MLP neurons of a small language model. Each row is named by its layer, matrix (gate and up: input weights) and neuron, and shows model dimensions 32-159. Each number is 500 + 25 x the weight over its row's rms, rounded and kept within 0 to 999. Numbers have three digits each. A neuron's up and down rows have the sign that makes its largest values positive.
Before each neuron's rows, "fires after" lists the tokens most often just before its 100 highest values on Wikipedia text that the model never trained on.

fires after: " |", " ", "2", " Sport", "0"
L5.gate1945:520523504540481472488472510535518529476472478518514508509524503522484507475498507515505507460511457488480474485512486514505454499472539490465498518510545483497516464554498461503514497571500478531513491482499493527481521555482500449487505494497475498527458532499501493459505491476498503531486476467514499487511534480490506517497535476535498499490464500488513478485521482480508490518511
L5.up1945:496510544594493520486508511495470486477472496474474559503506470502477475514515501537545473450528525507486469455499481451442494486474517460506494506494479463502514456510514449507535492513545491507463491523502510529467496517497445484526512484429485490503502482484500489478499490524481469529503499509526503497520530493497527538492512465503485481503493485484492494530538504522458477563504

fires after: "0", "1", "6", "3", "2", "4"
L5.gate1785:480522480502510522500517549492514487444518498446499489466518466511540483512519495509466468515474457497500483503510528456493491480521443486521480485523540478492484496500514506522546492519493472470488487541486567549477503470468525457527486522544493523536513551501491504524513477526510491433499502481537544510509439481519504528484511477504496511503548422529540513527474536460526479520515
L5.up1785:500515461474486507502496551518522516549491483522510509473525487548469502494501551424486503503499506495501500484487461514487510494499487520548483498486488486511516509531463467476517510505504536536518549491465493499480471512526509465519473525518501516478452497472534523493523513547475526459463514520547528514481532502509506468520524450490488504467532498562482488537554552491489489523527

fires after: "0", "5", "1", "6", "4"
L5.gate676:473490469458478467521488526555523508523470512499502472527501523506500523497541518501524503516524466441461505482488510484451501471493488482489518532477509460529524524530460525500499521505493543485557482462487477486495513467513471481488518439446538461504531487529514497510495516505469473513457501484483486477507508508504518511491504525527494504473508513475525459548515508512519505484482
L5.up676:463488485461468476511523499548479504481508551528477470454525450544511484483523499534511488550537475445481493507450551464478514530540487460473483510565477515520521516478487518544506496494508534505553485488504498508509517433469495478506498492490525460483475485526526467465446525507530516503504537497465473491517514501525500507457459518487500507482483527500503511512484469504486485508442

fires after: " ", " the", " (", " mid"
L5.gate838:463510491550519533487493545482470464470520494470517477503516506502526540557504518480507501530495474510503458517497450471489487467552488562500526531494472443533521533499509534508505503508537509456507517473497546524521530525499517536548502516475484481474463514469511530475534514544485542457486523493536460538516497476521502485535502517479519511476484506524508481478491511525438510480498
L5.up838:474471512527469499532486496497485461500513483509482485486533449478501498524478516508485498543499533507480540504505503478510474487552506524469475423524474523476473482513478471493478493521477481509548525488511532479483482482467526545491529530495500507502529501493489501475435501531452465464504521489468490477487488464486473530507463481484514524482497526520511444487484481517509484476465

fires after: "2", "0", "5", "3", "1", "6"
L5.gate1991:511453495485476510488514507516452532501533490515522527507521527537464476475496528494450523524486527474441511505523520495502505454502522526476510521526472451493502504552490499486536477514561466484495483500522487561462540534522509515533482483470536488495469483514502493499504523529525511493499509475481485525531514493538533518523478476527497523483506497481510454462501510458504504513520
L5.up1991:461485559472476524439453518538511495527508506513486509484502530459484503465477473495489495505473502462484473536491507527471524502487472507475506549497510489480432510480471529511493467489533514505531500503489504494523491473493466505520486486553496459512491522524526454476503507481513462471483477528536470521493521510491467472498498461488532530506537457463566476459499507473475498494456

fires after: " ", ":", " number", "1", "2", "4"
L5.gate1218:454512483519463540535499481469561460477494563466492503532479505518524487516449518504480471560469509494442533477499536485515453523485454490518490503451490516511467521513532507543475477487517513474459478475558502497533499535539508485431504483489513498486495515501506507517528537527509491491490523497462510510513507454496471532482491487515446502531480491519522510469478469510484535505464
L5.up1218:451511532519525509552557485458493515506518503549472545517530524539484504439464487471513506485490523469461480518526491508491515560488494524460478487511466534470462502547556499505487530518490499482475501500476504503511526538503514483468522484529464476506528473527472488492476521477457498503530450539467489506493537518495476486474485478505530492482497456521520523490480523440471559510507

fires after: "1", "9", "0", "8"
L5.gate631:485493525559560468461508565516466534499470512470511499462512516467470519502476504487507515466513500525483513509464496486549502487483484517540514515453510475454494440537466493479505431519486503473524487494525538466509477458482483531520490475486560516476460477489509481502522493511444523494500521477509504503511525478500518484506481495528492470490484508472521478493499496517505520522544
L5.up631:542519506532486501484510493471522513500447506475480517456496508482514488484477515527456530456499481539491513488534537486507504541475491515513504532480478507458478514493491470484504496482518523500455508514492522493523488468488501487450539520518462473466545527579489485451541501519534494514512491496472495485502500519471485556508476493465492446506502530489530513538475495493484519525497

fires after: " |", " ", "5", "1"
L5.gate1350:493519528563493496476532438507488468461487499485514541559486500510506524510504479506528499498507504518507492485455488489537481490467520499438514502438510508481501494513517499522502540495518479530539503489526548506535499499480438492480564481498477515522471502489506493452486496515466513543504464485511515491478504458443502470510547484521522475462479495490522464497510483523502489485520
L5.up1350:446486515522489479451497495545475509484513499531526523544524510471507547523501512484520549497480526524500464539508511502488476499500465500479489507532511485466509494535527501495501471534530503541500496518513487536488503502476454500503488502474502496473504506472483526447468514506468520502536442485521500482483501499510482503512482498479492509542481510456450515516515515524460501531457

fires after: "1", "9", "5", "4", "0"
L5.gate25:517560476489511495547507513512512512489505488535509534522469464496527482488483529482485516490467519473505478533549512553519530489475505546490506520504515519500452438514504499481527494565475475466508536431504509508506486519550509544502494463495516499507484494508501535459500500491492513489498498502533535499492554555508506539455465478524459469482488511451468524534535483474522491488575
L5.up25:500513473558531486509466515465487477515481507474506517526426457499526496504527503492478514501466518477502504513539486555491508491459485473493472517489532476510490465521488456467522459504510473447472522461483487482543510470510526496504475540535503505515480499507496498446526497523513487495431510452536493512488480546508512506465478462533538465484540481487495517510517487527557503578511

fires after: " for", " the", " over", " ", " than", " next"
L5.gate78:481473516533507533520532483502479495514513495471517498482506491509480546504500482545462491491524450480486484522472515517525478503486478504531518507485502526534454488507478499528484485502499520481502475482508523486472497512493513533525498514440497535521555492466541486492503507514537465464515510479514499515502501504501457487515473507475469481498513477523509455509492507548496502483527
L5.up78:496466502515506507502502521540493508504495497494483494524486536483493524464520520488481483462486429465455517502464504542506440485484516545476474499501468523494506488513489470491472491499502488477487492514454514471493488483491459533484482556503528499505535494481559492527511588477520502496540495477465497477460512489480493495473473487504493490548488486550442509497497527516468513488495

fires after: "9", "1", " ", "0", "8"
L5.gate478:516470494525487493475515516469490495453532485511509483502513484513533500538505482492513508514462497546488497546489547442510513505476491480547531503550433465512506487509504497512515522509462467492500499511474503478496519522457506485473468559475514509534474439509532466532522498447522521481538495502524468487494497510498497466496461503538478526522467471461487431550501517458499495483476
L5.up478:514510579518472504485512500522447516506462478491467445479517497474478495479550522528499547505517477578517507490503539502507508504524503524515466547539481506481523514478485491519486503498461511498453510513508487485489504490492503531495496556490489558506480521497520478527491522480545471493559502484473507508469462513517517503499506493524441535511476514516469485510482457438497499477505

fires after: ",", " W", " St", " in", "T"
L5.gate1777:475496508499510509509503495481491495520526471453521495510525499470483492469506531534478496527480509523498462538507547493497502528510533531455515514506487496463518465533467513460495506563497505467497441491496491502495464509457538505566520498498478493509467523463489530524505582510504505471503473501525511524492500490520486525476507532501463510512529504516533515531476543485502494519464
L5.up1777:481478535489474504485495472521512465476475490499470528443525538514499555501465507475450491492468471494499514521511522521509509504528510469465531441508528542520491509457538501493524473487550509544514496508513488472471484498515486493505491494525510533465462471453538531517463468534502495497465509526543498500453488466503514529501517464496497518495512494566485515496490540522507451473479

fires after: "4", "3", "'", "8", "1", " ft"
L5.gate1923:483496466493482478495523567490494507495503537492475472481546494505514474474517485510509480489463496486501451516488470501492523504535492485528487502482539496551506498498474507483510505474524495525490462500512476489522471530464519536532450498466551505498507468516518494483468477435531512469493504513473479475480503477530527457535483525525515509506562489466509489509506473474491507506482
L5.up1923:468530516521487518490476502494498471497508535495491488513495493472505480495463516466502495537478496513484520509529522503476466494492523496484507516522514460508479488489492508503469515503497480488517494507499489528472473526486549470541495512498545514437448491515461493492491509508501494455499501538496437521461494530512548494472484518521514511467519478496494503500469517535459441464472

fires after: " ", " (", "–"
L5.gate48:506488493469483507465507453474541482497486516495509492474497561524514464520530526465491519497499516538511458466467455465502469498470504496521563505487481483502506551529513516520523457476475502558486516530475494478500488514512506490500500508508460531479498509523510474516469466486493514501479520496478532538499524533479498543506489513462496460532457457517454479478539519566484476475466
L5.up48:510513551478499502527518465479478510510505468512509513501498446521502522518497471508502508511545510501482476508520506530509498493486526525488519517530513510472476488498475459537546509505524535501505534482499500518522496540499515510485486553508471474510518495512518464529487532469491503490514483488489507480519513480530529454492501519512503493528460490500546539517492495506499516490498

fires after: "2", " ", " the", "1", " that"
L5.gate345:506523499525523496423502467491476517455492494509520500496454525523475481507514517557476494455503530513517508500482497509468528514448496498474505467501490477467537508484517513480491501524479504465495499507518444513510506523507442495455474486468517556476522475540531478450514549526509512514523490504462503533505518490519480492483474490484440518505538495473516540531502517515548467513483
L5.up345:505484521541525533492525551516542498515509512472502490490498481500503516487526452496514479492525456500469514505488532494509532483487469508471515477467495478514513529525512494482495468458512525504475475487500448500501492512502536527473493457498510507459512499490470511494486566528512492551506492503516493506548534504481501512498506512523532507504534498536492491490514532509491434500500

fires after: ".\n\n", ".", " In", " ", " in"
L5.gate1088:559448480547446530504494488502517513492559530510506463505478532519515514490517540488508491496521498532491511495518483536503448454482502492477523489547480515507477485537467521516499520498477530524479490493507483485530487487463521495526504531496532571522522476463480477531518510478457511512492491478501464533507488464502506486514497501503504525508488506508487496536499546486460497503486
L5.up1088:507519534548470476472504530507504515472509475535475490515489526515492494466486477512481518476468523522477514533506496442489502515514503502514487508541454515497469490475539485508510555493472506496510478540474517472540501488529503530516504489489488526494526498526527484478502544492501466467525485480463472510527532506484491513528534471516500520546487502483519474496465495552490478514488

fires after: "-", " |", ":", " "
L5.gate622:500463475479445482446509490532473518532488506498497493412544497549506482483475511523496472506534505493484510507483468523463472487481543480550534523487500507517484508519470502494508515544543535532488486494475500521566534499516522561503525487521484460505540539444526509487521531480514490515507508539541520477497547489504511525499532497476521510501471509501526465485475505498438521528536
L5.up622:500514514506452487482486480507483480467505533446508489487493510489509488480478460551450540489500486491490516505543479510499475520419472485511495538535482500518480527514462513532491493512490500528449471504497502483523522515502502544501495525495515536515473502481501541489523500478533526460555476514502551454480543454533504535534478531494504544493514516513500505518521508494518525578452

fires after: " was", " were", " is", " be", " also", " been"
L5.gate698:478489508517487476475481481461484464516467482492523538488471482489451545490490490534494469537490456500427467500501471513520492496468504460502460483563489493492474468468455500473472550488472459483492515495529518469528479492504488495509495502567506509459460518490509506479497511487493475519507449561447525489529473522504502516478509480514484504497532499527487499509515492517477508498477
L5.up698:481520507512481466501479502499481459491525514533489500501541501503504466537478462492548491527495508516527493452478459502482478542493509517521461512470520494498517516518509501497487521482508502507506443522475448483548504460500513491484520459459485446506484501519517512491484486508510477555507519496481485513521448489513513458484469509540459525505489464502509493519527478536479480494522

fires after: "1", " ", "9", "2"
L5.gate2228:470510548509473471527514535453525506483523488518479476535522499529507471540506518492469500499521545534489504474533486512539481478516487498519454571530472473505461488537505441517444480466469494494467504514502498480487513536510474562516504568474487512525488498519506497501536488511489528487519531484516475515506522528509490482498479481518462477516455490522523502494516497508488532507481
L5.up2228:453506487481509566500529550523477451477496491495472538470513466498549503494478465575530484466554501504463497532548483479505492498483503506449514529501508481516467465525487503487490508493450475467507492559462518517491509499482515521470482508507479455480489504502509491526553518555481503470450554515515460500478486507528508505490492483501481460479458514455498500473517500493553509544547

fires after: "8", "5", "9", "4", "7"
L5.gate2016:518481489501489531479518473519466505492480505492496516565494506490514469504453536497535484447507506460476499505486460459489470532552526486485483527453505503507507494502510534484474520543473493543507489514510527495477517503490508459470492479468504501496512460484498507479519527547522490499504502515504503543476522505479527501492540490506508521482530469518542512497522485491516479505533
L5.up2016:510491494486513490516509487509534533490506511520464496495547509518502489521544501488487541461524495486482532519525500556504501472517523499475461499521462520489500473478540478470494508517482532524476490459522510517484498488488516480474473516508486466532471517502520523517531472508515487472464449517490529506535475490439472484509515511472495488512529485484498502484516503525472425496513

fires after: "4", "8", "3", "5", "0", "1"
L5.gate824:522484524483500555509492491518519465473529528498521508499553521509555499512497479525508518481517487514479546467489433473493535518491528477475473500488530492556479488543529501532494484535511518509505450503482504531488479506501527472490526459516500462518458484495491516492516472525496492511537535517510521519452532504554466488507505477496487502473493485510501479436505518476481499501506
L5.up824:532473490482479507502493475494489521461475491465499505529512516479462446523454509527504490537465523456515518513523539543496493488504527513523470546483481529521492468501539491461478520513524469473484520585497499553455507505508521511530516515509538488523508500491472478536518484518525502508506533491496475532501480489463506492502531514507475506494499476527454515497486472528506490516543

fires after: " ", "1", " ("
L5.gate1597:510502477494474523490513490511498488532550488500540492503523522513514498487518489444484508491477507483515531510485513489492507513482548499533473463551493503512469541534515493519548503518496514527492519582480446465494499517501505486493497556525493518490506486515511463518517496488490474424490480484460485496567483478476504513490496480525484512506488467507486513529517543459507474511507
L5.up1597:514472507506457517520502513502512476519535503493489452519525459527520494540540469488518501511554507490519559528503506493498484526498504499535512500504480455536561507515469506458539501486475491490478503509495486514516500506493542476481490549501475544479497473510507519535499501509462525470507487503470521528489561496578502502519495493513477499499431513519503497482481536511492521531500

fires after: "2", "1"
L5.gate898:492480504536460478484521487536521496510521475488460508527510507496515483505506491470478467491512484498525510504510494497490491474523496470475485507511499488518474464511535490516524520450483465554510504495537469470510535522455498510511552497456494514528545528532479474488459499506499530537501511543518522531509493481526522526520474501512476476525495475537479496488511551531487488542485
L5.up898:488485517511449503466462470484515527488456501466486511548424503506501484511490533513515437476527509512529496511539514562516478488542503508468529513496513476491466481534518491469502533496447521510492469457517490511515558478487515534495502513517490509498459529507528502535514552526479493519472516547543503529522504482526501524510526472480461473471513481464486457496535513480474481492514

fires after: " ", "1", "′", "2", "0", "."
L5.gate1792:516522512480494491481509545475493494532482475507509481464488460497494496502449546515502519519457479501501494553497528496490518527480481525510500506497476471529466525464495522496534503527482518475463496517497507562498504486507476476468493542529536474462493526515511509478476494522503527485519482490510507497525527536489458549504516535505487514471492467508510469492497508486525496541477
L5.up1792:499495492507522469495493520504483502501457531530501541499482478470522498505514551527482466537519484447529465482504507546534492502509484496498499497487531511519546456511501513523522523543448461475522478507475533458511498543540508519495491501529515481496484481514505510547522498469507477528452491534473542507473504466504501490516491460523511541501527526519496486510536507475550496490522

fires after: " ", "2"
L5.gate568:514457420473500494520535502487502481501496523484449476532493524500491485474487483498486470460538474476465506492528472527477479470515514526497462485507536513510489503500491488486462500487510535529496479496488484496498499464491462502521509469517482494526440494487472512532483525508535464536554511433546552492500506488468471477536502486514495477493490494500522488459464512452497509522523
L5.up568:460467504516506523498557502468481522446472495500551508493454490500535482518485484559484494517463506531502513500504474465487518477526432504477467495523510499483519526493459510479495513509489480474477481482506505534505483534527517522487534481526479483500537518497462492484525487526469485481441502504504481511491453480521509485501518460522473479486504488505491500489514520496526534479542

fires after: " ", "1", " |", " —;", "9", ";"
L5.gate1711:482479478531500547463512479474508488515471465502518487548506498503483494473481482445489490510520465485508495502480481469524523505546503476559506510495486513496489515542506490501547483510506490507485481507505496525503501519480506462502504486479522567448502527482483493438513487482482519502472485514481517533489490480476538530484499496524546516524479517510476482520513519518482505536449
L5.up1711:515525512538494505507466542446495509525515472511479481537532494484485518498525490482507496531528510522466486505437545482511512522459519469478528510488518499522516505512482492492522482516512502504456513534475479554481438473462501484502541506486503530545495520490531514478527500436459500556519495502471505487486465488460487497522461497520503516524448465471489478488504526506501440479481

fires after: "2", "1", "0"
L5.gate2148:518523542509492477540478472494547473488485527532513500491486500507489518511445530504451510532473531499497495504480497536526544500467526485504521535467500495492508428502481548467466472544473484529486486471523492509520544509484504512487524506482520511519464455475503479465476524472478481502542493547548523514457542495504473474452532489542460479500520448467526501511476519481536515468533
L5.up2148:501473497527498547536477509451553507514524498487479500560492508517453485442477477506480517491476533505480516486507506536503488505452497503494497464494535448472511480513527495471496501504506516471527518463481463542511504490487502490479517520530482483512486499499466522502460511484443530479542498538501485459469491522470523524544486477514514524492500517487455522513491539485510493459513

fires after: "2", " a", " ", "1"
L5.gate1624:458484470534497518497516467536552485487454485435519464477477509478505486504518514484487458493504494515482500471539485527501495457497494482461519457500523515505475471487501497513489512541516494503523493512484488508506505504516484507520494468535485490523488547491493482518425496483527521562503509465516512501539496483513528540513440526497491424436477511506490482509472491491484470545471
L5.up1624:499468492515481551467487522514481475489463517529512489475495488523481504491537532482517512491483534511528467486522526470507511441527488465517522469486486488514474522472495490520484464502542499492509496489501491507475497507541490498494477471518506487502489509512502481484473520513493483548498496509483490519539466508484556521434450473477511483552504520480494515514506513510504483559476

fires after: " was", " one", " as", " also", " of", " became"
L5.gate482:469488498532466495462539450514480483532504502500491474506467522495478486501541508472480484495493528495460457533547494506498524503498499467521481487531564516499499465493494511463487478534496487521521480525525488547523477519497462476465478539473503481479492525464456534445485516454516483502457526490452551488512451487487498494495509473481498461521520505496499496469516530524506505474497
L5.up482:492477506536473499509519558525539501485503496487523477553456499492477495465470456493452514482500521497477557495501488521480529488525484474468489485521512463478468531486446500528480515530497510491519514527482458469528471508526508508463512503477554493455499505473488466483528491474498491504490539489529523477487481473466470519494478487521507511506509528507518485502487526439513503508489

fires after: "8", "9", "6", "1", "7", "2"
L5.gate523:515524531545446494547492509514519466510512438503458503531511490550486454498491496482491484533491485538457498496548501474498494512555476456514476489538468493529471507512511510507491553488528480497505464510482502553475530472464491466477518489479537552518483504530514480451499455451465487526526477452493501488483500489519506517484473513525521478473490477514493533495517493462491457463500
L5.up523:536546539505488473500492503510495480509470459524455545508516489514523443498473533481539484547519517534494535480559507509523495503473488483503494506524507497524477480509530494474496513462490467494513486541486523555511511485466470470517472509479484559486493460526539471495529499439491513522511470457474488473493463487472498475483510506530501503454504468502483484526541448456496530503497

fires after: ".", " |", ".\n\n", " \""
L5.gate997:493457501575504511499529478516528484512487468455507478528498504513514503493496505520480521464538460485477515523500498511520476492503535488482463521532493488499526487476450532515541489450491524473512552525521492500534526484467467506474509500489498483529458462478519526516482518496474478543490489560491513457512457547471532475491519526509524473489476522494490526501488526500504489509509
L5.up997:492522516517495487516491501476507503481493457500544485518493507539510479519471510519433502522481531493438502510513545520500457480500499485487488446483492510527482477464513493540494466472486478522523466476464505511518484488494554476506461496500472500461530499493535510492499544488489483504469531503530530527522479484541492438467445512495484464536476461487497519450476488516496493471459

fires after: "1", "2", "0", " "
L5.gate1102:452503499520511546526510494482497492479514466514483504484504510488464503481471484502458500531505485532546505489482508543505543500455527451495510500502497467487507529540479514455510441486481494497546494516467540488561467521520507483506464509529512499492513505533483500457492510486463490496491482508507473495519504492514512457528513486511489486516499513525497457490488520490478496508496
L5.up1102:508477495511495526489476506508472467520490513511486455506478457509498522499497477498508518452463473519473500495512518486476450516478521470504511493478512539517505479528494489469493491486560482517511490512492514511501495512497471507501470554483512516521484461488505501511485551478498467460485496523512490493463456497515480487478492472502473487518442478554487469485463535465504516492473

fires after: "2", "1", " ", " and", ",", "4"
L5.gate1412:522495541502460493464476475527484510481501538467557424513484473480496502506456451514476492478495529508523506495487527475531530463464490522524513475508471540513467466534505528479476504490479501439481503475501479502509497430471459491509547502493534532513479487478481425488535467519493534502521457490482508499501521509493482514561498533503482483566484520483463490535469521494432455530523
L5.up1412:541481520511458486475513508520530480490526507527510468491504463528502541528492544472475520473543442489516503511511566478484440496541490459470472501537455472492489488535510487491497491492538491446512475482502451538534473523524516488504457492468528490476520521505491484525487532507543530496517513501469512519507499505455497491482465495513470470513500534469484477524501564506467480523524

fires after: " (", " the", ",", " was", " and", " is"
L5.gate358:487510522532477522527508501498486553546515491462532558500449513484485504516489514508457491526503519525470520490533520470511518498518509480522553499547496544491499504500491512467454525475457479526522491487504524517476457488543551514482492516537510493497463459544443544480478473522539533508486511515485509500496508476491491489505504529499500508519528497462503537477480541465541560478496
L5.up358:502529484521502513523527484484545505509518514481449496511533455470486477508515535494502461526489448498481507494470468509503509548542530531490495480506497490490508508514482483460464526504523456480486458516499459456488468505473449497493508529557500493493509537527509498493520532484493495474495502476467505493521492459523500493487546474487487521507457529500539524527474505475494478565513

fires after: "2", "1", " "
L5.gate1860:514464475539422492488524473504477519468506497500501480476498536522480501478486496503442492472472507503519523513513506491543527482460531519526510540527496486459458468523497493455491485527504526504493465507526471479549521462493503497492482517509479538461497491453515468477520499481508488489518497525511470577541481495487525514564505475514482486485509506492459439521510543490447541468501
L5.up1860:519499509522510523528447512490494518476496515487505525460532505535512524505505519488564476475528482520520492514528532477489499502487489501536521462520449505510511497524478497494571489510511505480454542533534480510501519473518531519505503514514457483480565540497507469465506510515535541500489549487467508492518522511526502513499490528489480473531519576516518482537518447517488456520506

fires after: " ", "1", "9", "4", "′", "2"
L5.gate1834:497513497497522498521505482517493511513504516506500482533488515471516479530489515503499480463517515490537497532528512531513476504465498530475459566483500511533473516492472472471494497542511469458510502499504496553509479488527541504493508520522509465503521491485498515452498470538549498467461512487517482470515486527475505536496487455473529483503480504494511498503498528514491498546545
L5.up1834:518503502566505504535498491494495516496490503537516520465470498486521490448499522520506480528514512468522474521517509551513540526514478560499473501550454504501517464490520531524519482535513466498481515499495462493525507516579560496505512537513502488474498499481547526530519483531523508516483540469467513525496514494507475504530489483522567501499503536528471504505495489520565470488566

fires after: " ", " (", "\n", "===", "=="
L5.gate375:472486468508522524478510499519539466494515456498494512558537511514495512534531456486518525500487472533502534518527503484463535470509461474516505517476518437534480534501479499531519443473537503502555511561533508552491465574483515493549504529500498503465533473508468437477521538522498498540524520411498497505527497468546500503507508485459481490548505501504508505537527484524467511494474
L5.up375:521472462469477506480514489546542495492489508500484507503478496490531510498480479504523527515514502466490475473510500476451493511525476493552490486500472527548513515528487504480498485467497542524498493493488507438467464482553538496457499490542488506480511529455532504483475529522561486513530498504519514539530464518438538498544497519498482476529494548505459500534518488515498478486482

fires after: "2"
L5.gate1420:446531495526507518544516479498487496505464514488545494505484449532491500523506497471486465491493518486510507522492534533486470482497474483534475535519499514447513487507489474546511502505510511548503508520466474496515492464497493496448506493520464539490506521523516496552508522498512519495469528480516520502493474445509479502518494446516501526532518493492512519498462519493490478535476
L5.up1420:476485525529467517468513514516549478512488502484511523478478506487512532485508505510502540505544507498470516507505489443487547504531453480499496508526531483516476459497505465498496518484465471502476499476486493467491518500526526557493495525452468498548506519483513499485466553517508505512515505520538538515522477506534515512515476482506450470461474489518463532498502519469524502484477

fires after: "==", "===", " Votes"
L5.gate793:541542508512514475481491515495504523474480498504502498532497503454540516492504493527526481534512470465507512499489474505502491429556517461503511494515506504504479483470511501530509536510457526479546475517524501482522547515500534500504501505522510491480495519434509508543514488474487513494460453507504498486524513491491536488497489485489484506518506503523500478501489497499484496479515
L5.up793:492490434540490490459511477458453461472475496525508471473537519506490485486501490536468524457498515503480512509468517487507509494507518528478477484500503480470483511532487489509487540496534503534510449494504491447528503491485502508499534512518526464522498497497511504521506508490532490507463521477534517494510480505498520498500515524475483507521516490475480510516480464510521513518475

fires after: " |", "-", " •", " Total"
L5.gate1123:512457519516485479511523473471508456515546478476492513530454528492505484490506516524495514531517506518497514505524507447538468475480530498468509504512518538468561537504546511522526543482500529510486514461511455511519564520463504527441556487468511530481497521454486518480480509487472502496503480521502468499485516585494557519508514483484506473524538521448490545470503514475502497562517
L5.up1123:475500487504480519478507487521486500484479516467456491498536500484472491520531534470513497493520494471470540500488474521491516504478465468474488517486496510520501466516496507477501508499540500516469495506518517518501480499486532527457547487481496502558459502503506497518533495511567528495505484493532537502538464473503552577500522512539510558447489522536487500516519527484519486523487

fires after: " ", "1", "field", " United", "2", " |"
L5.gate1136:483527479472505508491462471490506558423521484459513524521490499552484455528485408514495505502481463504505460500450494496469510484486509468468464527505476488511512484503515511542475517510474517481489474520474509460472510490501458501473508503515469496548466505525481517452446487468538514489531452487483489501498511473480515520477525570531519488475503470494477511480552482464535492538489
L5.up1136:528503478520514508447556478536499488476504541490522477510465515528529509511529494458494515530509475470537480526469499477467492489478499519539497528499486492521546523496491455529492517525461526483508552518480524477490503542466503547477498535475523503478483516502475472487498518467487495480535446524488526545513488464512466488528539513522508479469474516523464547520502519524511503513547

fires after: ":", " ", "3", "4", "5", "1"
L5.gate237:494486498513505547504489506473483488493513519481467455512537526494506488477511501521491479512477495485484478538503524539499448465527468462494520520510505492536487518490503495488479519485492533521449494473523491543536514516510524465473465508483489481499475422523531496511557482466485488516446463509510515497502536495517496513490443503534524507532518526517525504521492502532473512495541
L5.up237:478504493519514532522525506425447564480484515482473531530495503520512494512453488472494469490490483456512461488506518483539469499478501486489550486496521441493528510537514479502482469483507474534463484538465524544473506513484510473534482455488503560501487544499483465509509479490507521488495507545478542510499481511564507526502487470501510478512474483521502526498493496508497483473509

fires after: "==", "===", "===="
L5.gate1837:489528473484493551485483506500471479479483513511501486494542522510486521566524510561505503467541463547510470465451465463494520471517529492480480498490534531525494500508449493485515496518478513481503514490497498491554475505502442501510521452491547486468470541468507515516497494483514537458474483479513530526509539490540509520522472569492503477514506514547512506526486469496537521506503
L5.up1837:438545488548487502474491487484475493470477496536496472493530486555494480521505525570506493475507515491507482451501489516536493485524532486493495482532503501520522500492438476496523507509520488492511482508517519492508497539497472514514495485465503477525505542485516499501498516492512523490476463474509537548521511494521513524454516499466516484521509489553520534548538464516536527469463

fires after: " ", " $", "1", "2", "3"
L5.gate1064:544483530488514537489503518512498496535478493495440507522503510510492446486494525509488503470454496469463499535488496493520474523526510500444441484514533524474490490517494478503526500463484495480458478488517490527493529506549515481484513540451509462512473498467516514560475497466488492465556483476510464500526451450478527472516495555477507541464547499498526537449495501491516503490500
L5.up1064:475485543530496518489517511478542466461486529488508512506471503504508506494491482479516502541482453493467527506496497504529430519457509526482484519492519498497491537488509485489483490487517501445480451517478511484480514485511511496536500566485486506460461471505467511534520509505491456483515494457573456550499485465484542486452477505547486503491456488537475481515507531554504534534491

fires after: ",", " in", " of", " South", " New"
L5.gate2290:496491502554488538459468546513468491516491539496460541466495499484513485520521540519498524484481505480476477481504494516500489476551526499490453537514550524504500500516510544533482440522513490479474487495526511537537542502482487495487508494494497477519511504512479498490500504541510499463497540495497514537517505488509490578499486473480515477506530484498594472511497490505498494511499
L5.up2290:436468499462482470512531491472519476509490544544497478499534490497515492576460470500479522495476528525545480500545513510530522497514494476549534486456449565498487472504512466534521505456518490468504486492466548531493486488493462516482437478510489517485501469475480516477512465492504540507509503491501484548495516476525503505464504512551527526489452505498515495467500513497530453506474